{"num_hidden_layers": 16, "hidden_size": 192, "num_attention_heads": 3, "num_key_value_heads": 3, "head_dim": 64, "intermediate_size": 768, "vocab_size": 8192, "hidden_act": "tanh_gelu", "norm": "layernorm", "norm_place": "pre", "norm_eps": 1e-05, "positions": "learned", "qk_norm": false, "attn_scale": 0.125, "bias": "all", "tie_word_embeddings": true, "parallel_block": false, "init": "normal", "init_std_qkv": 0.0265, "init_std_o": 0.00469, "init_std_up": 0.0265, "init_std_down": 0.00235, "optimizer": "muon_variant", "learning_rate": 0.0163, "weight_decay": 0.028, "lr_head": 0.00945, "max_grad_norm": 0.5, "warmup_steps": 200, "schedule": "wsd", "decay_fraction": 1.0, "decay_shape": "linear", "final_lr_fraction": 0.02, "batch_tokens": 131072, "max_seq_len": 1024, "doc_mask": true, "train_tokens": 654900000, "max_steps": 4997, "dataset": "wikipedia_en"}
MLP neurons of a small language model. Each row is named by its layer, matrix (up: input weights) and neuron, and shows model dimensions 64-191. Each number is 128 + 24 x the weight over its row's rms, rounded and kept within 0 to 255. Numbers have three digits each.
After each neuron's rows, "fires on" lists the tokens most often at its 100 highest values on Wikipedia text that the model never trained on.

L9.up588:110083156158114127099122107083104134135165099088174114152097068131130129149127112129129130141101151135124109121174124109111119117115141130136123124160126094104122093108139135091128136117115086157141118101097141109111121172145137091132138175138123116103134116127131199117114128121135146129140128121143080133133116086148147133149110136095165183137148127153139110112126141127128134181180
fires on: ".", "c", "se"

L10.up253:163135159140144160096120130136132146121128147165113122149141116153060112124120119189160156084128184144117157157127127140133135147129116108129134097132125106120142109081162113172167125098131109139153164124120141111138150114156126111108130136136141139103077117123150087139173142093124097150133105083124094154086102096148140152143113130137109117111154137109139149118155114101127160138126
fires on: " a", ",", " exc", " most", " Rec", " and"

L7.up745:102142123131109146148096128164135128093128110113103149096161108078123157111137126147107109111113161112115145142088176121098145131089142135161140100114128116094127117120161093147130090150087118145175116159144089159145140124128074119117113085098095165140121105131155155106124157109116150122139164148113133103111138146137098133124152162160182100134142134108085173173154073110123146102195
fires on: "s", "-", "'", "c", " adj", " of"

L9.up130:126111126079121124160154093125093112100143121126145095155129117111125144150117143138141145100109101129134098126116145109158164129139130176156139130137098147088136119154138158145097149147111134117163118126109103161107118133133134143109118111091131182137124150139082094150114146152107091110133136130094127118133077111098086139122117120165067117086132123134117170113113151118149165137141
fires on: " the", " |", " this", "-", "|"

L5.up68:123095154134077116136115118157125149113135142099146105142131139162134121143163151109128147137141120112109063125135144140112067114149089137123117127122131143119099088126142138146131148121106176107122091101084116105144126171177113153159131135120152074108165145145127147094086103119125128097133103147100099118105088105147099105107144158123138143089164098157116142157114151128145113117151
fires on: "."

L4.up232:125137119176132136133152119134135177128111149166114128163160136121138109116123120108088115127123136100136171102109110175152139127109123107130090079130120132141124130130173137153123125141119099107115106142085148123144120176129114127100148140093075123144161145130107142086127151107119151089091157155104157137126126086117127158129115112125144134107090142187126084113117148072145114110147
fires on: "\"", "'", "”", "$"

L13.up338:106120124124123131113138106096152173135155117119114139105146151125105110153091171172122138123114126129121125074108096152119113141145134160182112102085164126131105114122182116104151105155207128107123109102119129148085166117127133138146084138143143111106136126088102136153148110140131079117137121147149167144098100127104108131115103155124123127128169146171079142128180156147104127130156
fires on: ":", "′", "°", ".", ","

L2.up230:122157150170126153138129114111109122119138140146123123119143120124144106114148141074109115174118117102158104125066178156083116125119153125139164121080155121116123066134170146096133138163144146147191127130095135152170167104104101122131119130111117172125123165119147140145120133139130155103147093087116119132117115094082102116172143112146128102105163165170139107140109105112105130086157
fires on: " =", "="

L9.up685:127178154120137135152087106137153113117100137130154123108134165110160123118151107135123101085106139165132124138127127117160129151087073077153080118108140106147159106128114126111145144114105120087125123096177169136126138151150125117097195141121143117126182113108153136130149119144110114097146123135142151149122123076072098118123106140127144159121131119166104126081181117069119157160110
fires on: ")"

L5.up89:138108131135094096155099132109117106084125112127138105154096090114179129133098140084172117102123115094141138134122150073110138117124102115133133125143103135118121138112147134088167112154127123122135104171133116118146166110160158125083137169115103161136160140124124131119144131129143111131132154113119132151167133145109138106117140110113150175112107105133086104115128149104110177102147
fires on: " of", ".", "s"

L9.up363:135121141139105115189107106089088158125085139166122115117117110104185085151119149149064138144137149140097132093102144131114138100143136125125109122130116125137132119120146191092149121140135099142124117133106129122119154122146109131169129146126153152118098104142150148114129144139056105119176147159127145190125114152125129123111105116149120094136147140148100143120122119109155110109127
fires on: ",", ".", "ir", "or"

L9.up581:140087129158114104171128169124103148125115133210123102108136097144128145160124126144150121159131148154117119097131113135106131115128144078112133137122154105081121150118113124139148127155135130125176136123133172098111123130153159126166140106156112156129108087118128123111112114119186158130154128147158087166136137142107157155173101103125119109127121132147093107095113160106119151152090
fires on: "–", "-", ",", " led", "ted"

L8.up512:091117132117092119137121132158125153124134153104159130169129139101165135123142129118157105142157144122120118105063135129142137128093093105094142131140114132123074134122175125111129118172148142123130134074156159143114132126157145129106097144107162120129154110096106133115077143137142110119105081122169128108146153095162113154150127121135139119090127074134131108190110105084132160081166
fires on: "er", "r", "ro", "or", "e"

L13.up285:112165172128070113101165121122127133103135113115134161125097127130118139172127168124130130167166144085150087139123092089154135139147143134174135097099127152145147098130116108111150095154145130172110103106126103114111133125150086106120093133115145154108166133085112117152130122106132133095138135095138141170111152146166100110126147146127136077183166152107105115100142140145107152099111
fires on: ",", ".", "–"

L2.up599:151117179130085139124125144131137141141089118144162099121136157167128140108126144078098094114108098095108129125162162149085152190093117120111116117140143141152153133098117165134105143082144088130139106164123143106121114142167116102184120100146118112092148116121101137148136140115117142142156125127149128144184145081089132124084071118105126132137128162125118123149070148112144131162083
fires on: " \"", "\"", " '", " [", "”", " “"

L7.up757:123107166109088120101138181116108140155129097157152155163098093157106141109127110142132125147156117129105130073120097138112148088069150132126157111119126138131134163109127072139145126115130115149103168135130122175149110098142135119116159126163107134116139091101129122137152128176103109135137143099174120159124118178102163159152162127128127126119136152146094152114124115103129134163106
fires on: ","

L13.up528:095157121101068134113114115104100166101116162132132123092126104162125150149099105155113179132159141125166139114144140185114109128117145134134112110108090106145111093121161153102118122093137106137135134128132120079093161138107119132097135150168142119142117093172112114138095138174127149120123153118118119120109135113118150140082150137095177135086110097117139125133187134134153138123119
fires on: "."

L13.up305:104169111120057163154133130178123160107115121124151121112076113116128167137109132119130155135115130088142116077091132092118130153125120123129111150137123138151169137109154142164129127115102128109143127117175129167135110072135086165112121166087136169136136179143131098106122139135135123149139110114133144168159097146140142101125119113167139121155145139106142154113126087197108145061161
fires on: " ("

L9.up449:151081165126105136138098122182114111116125140136137116170109125099140124116171113147105131122100139115107126131099155129136159108141092143171136119119096129095138143116133110133116157148115137132126096100113109107150139136142128157153110158130089142143105128168102168142076145102115124132095140149131101091091119117187128116142170094114127119141160164102056104103092140113141093127105
fires on: "\n\n", " (", ":", ".", " It"

L13.up324:143154094087073150086105092075095132142127098070121107146107152145198107157134177125084102137156122104084065134141130104143142125121116154115137111107125147148112127123099117126171137152141115149114135095095101143130115125137160126128149105135117125134112127090122161154129165127146140147140122136122129141108120152147090155121149155155149098132146132107127123108127139153111086126129
fires on: ".", ","

L4.up732:125120151138134106141135112155147144094114140179160135110146128121123143131132085132112143092152132147139111100103178137149108117125079157088122075072143096116137120124096126123120112100128119138119099116084131127158120103111114136155127080139091141105146088121114149159157131112138127139173136148165116178167129103126149124129119057122145136105135119166162121147135148113145177185102
fires on: "\"", " |", "”"

L4.up351:095102147142119114115109137124104125127114113081153113137128147102159145139094106103109108101142152118179109148140122121128151149111108151188114102142097156115131103154108099110133132118137127154116123145090106099134148099154173130101111133159123132132141133080168119140152169155152136122108155134131100119127074123118112104151127141155129131207112126119121144118113129178066045159111
fires on: ":", " June"

L3.up146:108161120121139157136132161145155080141134131099167143105135170127125101111138160090093120109116115122152117136124160157092143127149116120134170110167137110126113079146110123126116145100121149159191167146113117112123134108096127146101115152099123114129159119103137135147124143142146143129109154078157130171092139111147086106132160121145162212123133119135152122114098137093127126105134
fires on: " =", "G", "  ", "N", "S"

L2.up668:154161140084106114130107117130114110118166100127150170097148116121125119118137124100134122147128137121090146144160113108064126133106149131109208106116152103107113131119157109090159123116116144120139166099131121131115125122171148134129119153136130102120118121109125149065136106120130158144108127119147071129120201112128101147133127171094180123067141143147151135131118131141121133152098
fires on: "p", " R", " P", " p"

L10.up754:142124148120115116135115159162114143145157153130123151134166072109168147109134120111114133146118169087117123138146098162132153112121178130110117140134133123111144122173099129121102094134158097160137130116104173143144108112118125121101118128128122142112117086110134071152110171148148152132158186156067169154089123136102124096113146086103149086095138143122130085122087123102099105104119
fires on: ",", " of", " and", " &", "–"

L13.up741:122129131165136168145106107118113174163099114149108135110143181137116102163136159152137116104159106101102107073146101118119093105145104181142107102159104101164128138126100098130112128184136103140129102129125140136108086148124175116122139133123177115124144087086144107118121149111119145113113134112110146105138164153150147108144085119062109112155107108137174132089144174158095108113090
fires on: "\n", ".", " .", " engineer"

L7.up316:104107141142083164119097153136148170127115112117144082139098127142153102136099112142160154131135127118110125142117132130136135136115107134155112154149102154151115164103127109109133149149130137131173113149129133118088182132124124121142135170109132113132140108095133135155105135164127131102116160160155104149175143108132162108092150126102135098112145094132111077155163054116137120125174
fires on: ".", "er", "t"

L5.up658:163114134116143110108108136105141150124131159132135110167168121087087102138136114136172186083131129121163158056130121110115155089115109153136113153108172136114133150145131116138092129139123102104083117131125135141161117131148160137107146178085161106141111135150147092135157154113141121146086111083129101115110084114123100151156111143138100130137160121118092138107177103117135139134122
fires on: " a", " most", "We", " 0"

L13.up470:113117110134125124203137118125120162142169152135146142134135128105143076117120126108128173128123094106087124117137173128122137145151148131114131111142152151129176121101098167161077109146087158102173119155107165161130120106114119126089097132134132122149116155146105100140111159111092127088138110131140099152116138153113111165163126117148166126121128164105113110122124108109104088089136
fires on: " was", "|", " |", " ("

L9.up389:141122105131125118113157105126168127097114148115130171098121112137155087135144135147108160089120130116074114154119110117134137144125115121155154136096126138104129112135117102146142142139119143142128092091132136137113106122136113167132148123175148109160105133158108075124140137146100098088177128096113153133114123149121096128108137103134123119121099117064118184112135095090168176090140
fires on: "|", "lo", "co", "-"

L3.up28:171121122154122086138100124125129146082119096110142116147144089122093138132138130156118123136145110141178134125141112150131133138111146121106125126147135131174110147132171135133146123154153087104115130120071123085135145151126102142125132189129088124112118099149102124101138136092095167101123130094143128133128146122122179141138145130178116128153109149141118127111085117106114139153137
fires on: "'", "$", "\"", "?", "”", " you"

L9.up196:152153108120103143112124141137089127122128128126160166114109089150095084131113107189125112125119131105090152127129144111154125143123118156188112133168151107145201137113160134115102167178082119113104127110093098106146159117173102115111111130147086132073142111123126114151132171128130164112108148109124114138156099101132120098133090154145163141169122101132132137132082133144095094169176
fires on: " to", "t", " not", " about", ":", "p"

L9.up74:128101150105127083147088123164146100142128106164119155137143123096141137099104129122116111156151104123104155108138136138127144146118117153120132071167120140140101153113148145144091094112153151144114108083135119111133124098152082123155134134135088159097119083155102119124110125150119125105145155137126167115153095148117129122121135160140121101144159091118112171121090075121139131097170
fires on: ",", " of", "-", "ss"

L8.up347:106107154130083106139144117151122146156144124100112141151110146152104103158117156119117099170171125140116169110147153117131119121097089132142117144137143112127139155119092113131104139168113100089137124112080109136103131123118117135109104139113110127103109060108141126127167152172180134129098157134131093057183100060148133110157137105141135126124141120112135134149108108127166118133139
fires on: ".", "L", "ra"

L8.up704:090126140133105113120120117085134145165092121152090161115115140128139123147170149160135104166137151100136084117156102116121126088131130121104123106160176140120168127155154107117089129113120137121130072135118127070144149109147126058140166128161137123127121128158147129162142174148115124131123147165088145163108132124128104087084101147111127105175093121130114135092140127101132121147141
fires on: ",", ".", "°", " and", ")"

L7.up576:164111154129082067105151109138133131159138091119145160161133121160155093080171136134104132145116142128107140119138103097128134119152141152147132127110098163105114157121109118137161122157178125153134126149089127153133143109120112117112148140136092122100116093119095129103142131166155124158166155142104104147117111143106130107055178145131165159087157130159121122105100136136103162119114
fires on: " and", " &", " the", " '"

L4.up646:132140131152100115186157129121125128161119133127145159146072123127117112159096123132115121137127123119138164125108115138158114110149133110164121141135084136158143129176145110105129157158124112113160136104106158147068135124117165149151115107106138100116147110136142132175141161128106137084094126135127088083121156038155134138141126153119123160114091138101130117132104084108144130113134
fires on: "′", ".", " where"

L3.up690:143159128119131147144131111147158123137127126132134091128113117109121068102129148130116087106135149104116152084112123150154098163090106134190118136129133079101122143158101116127116137126101125107131141145138130130163133091166169136112154117098116097165119137103134085122149115146115160137133166107112126182102114102096120075111168194113117156161118126090119156156150106102117114129100
fires on: ":", ")", " |", "–", " p"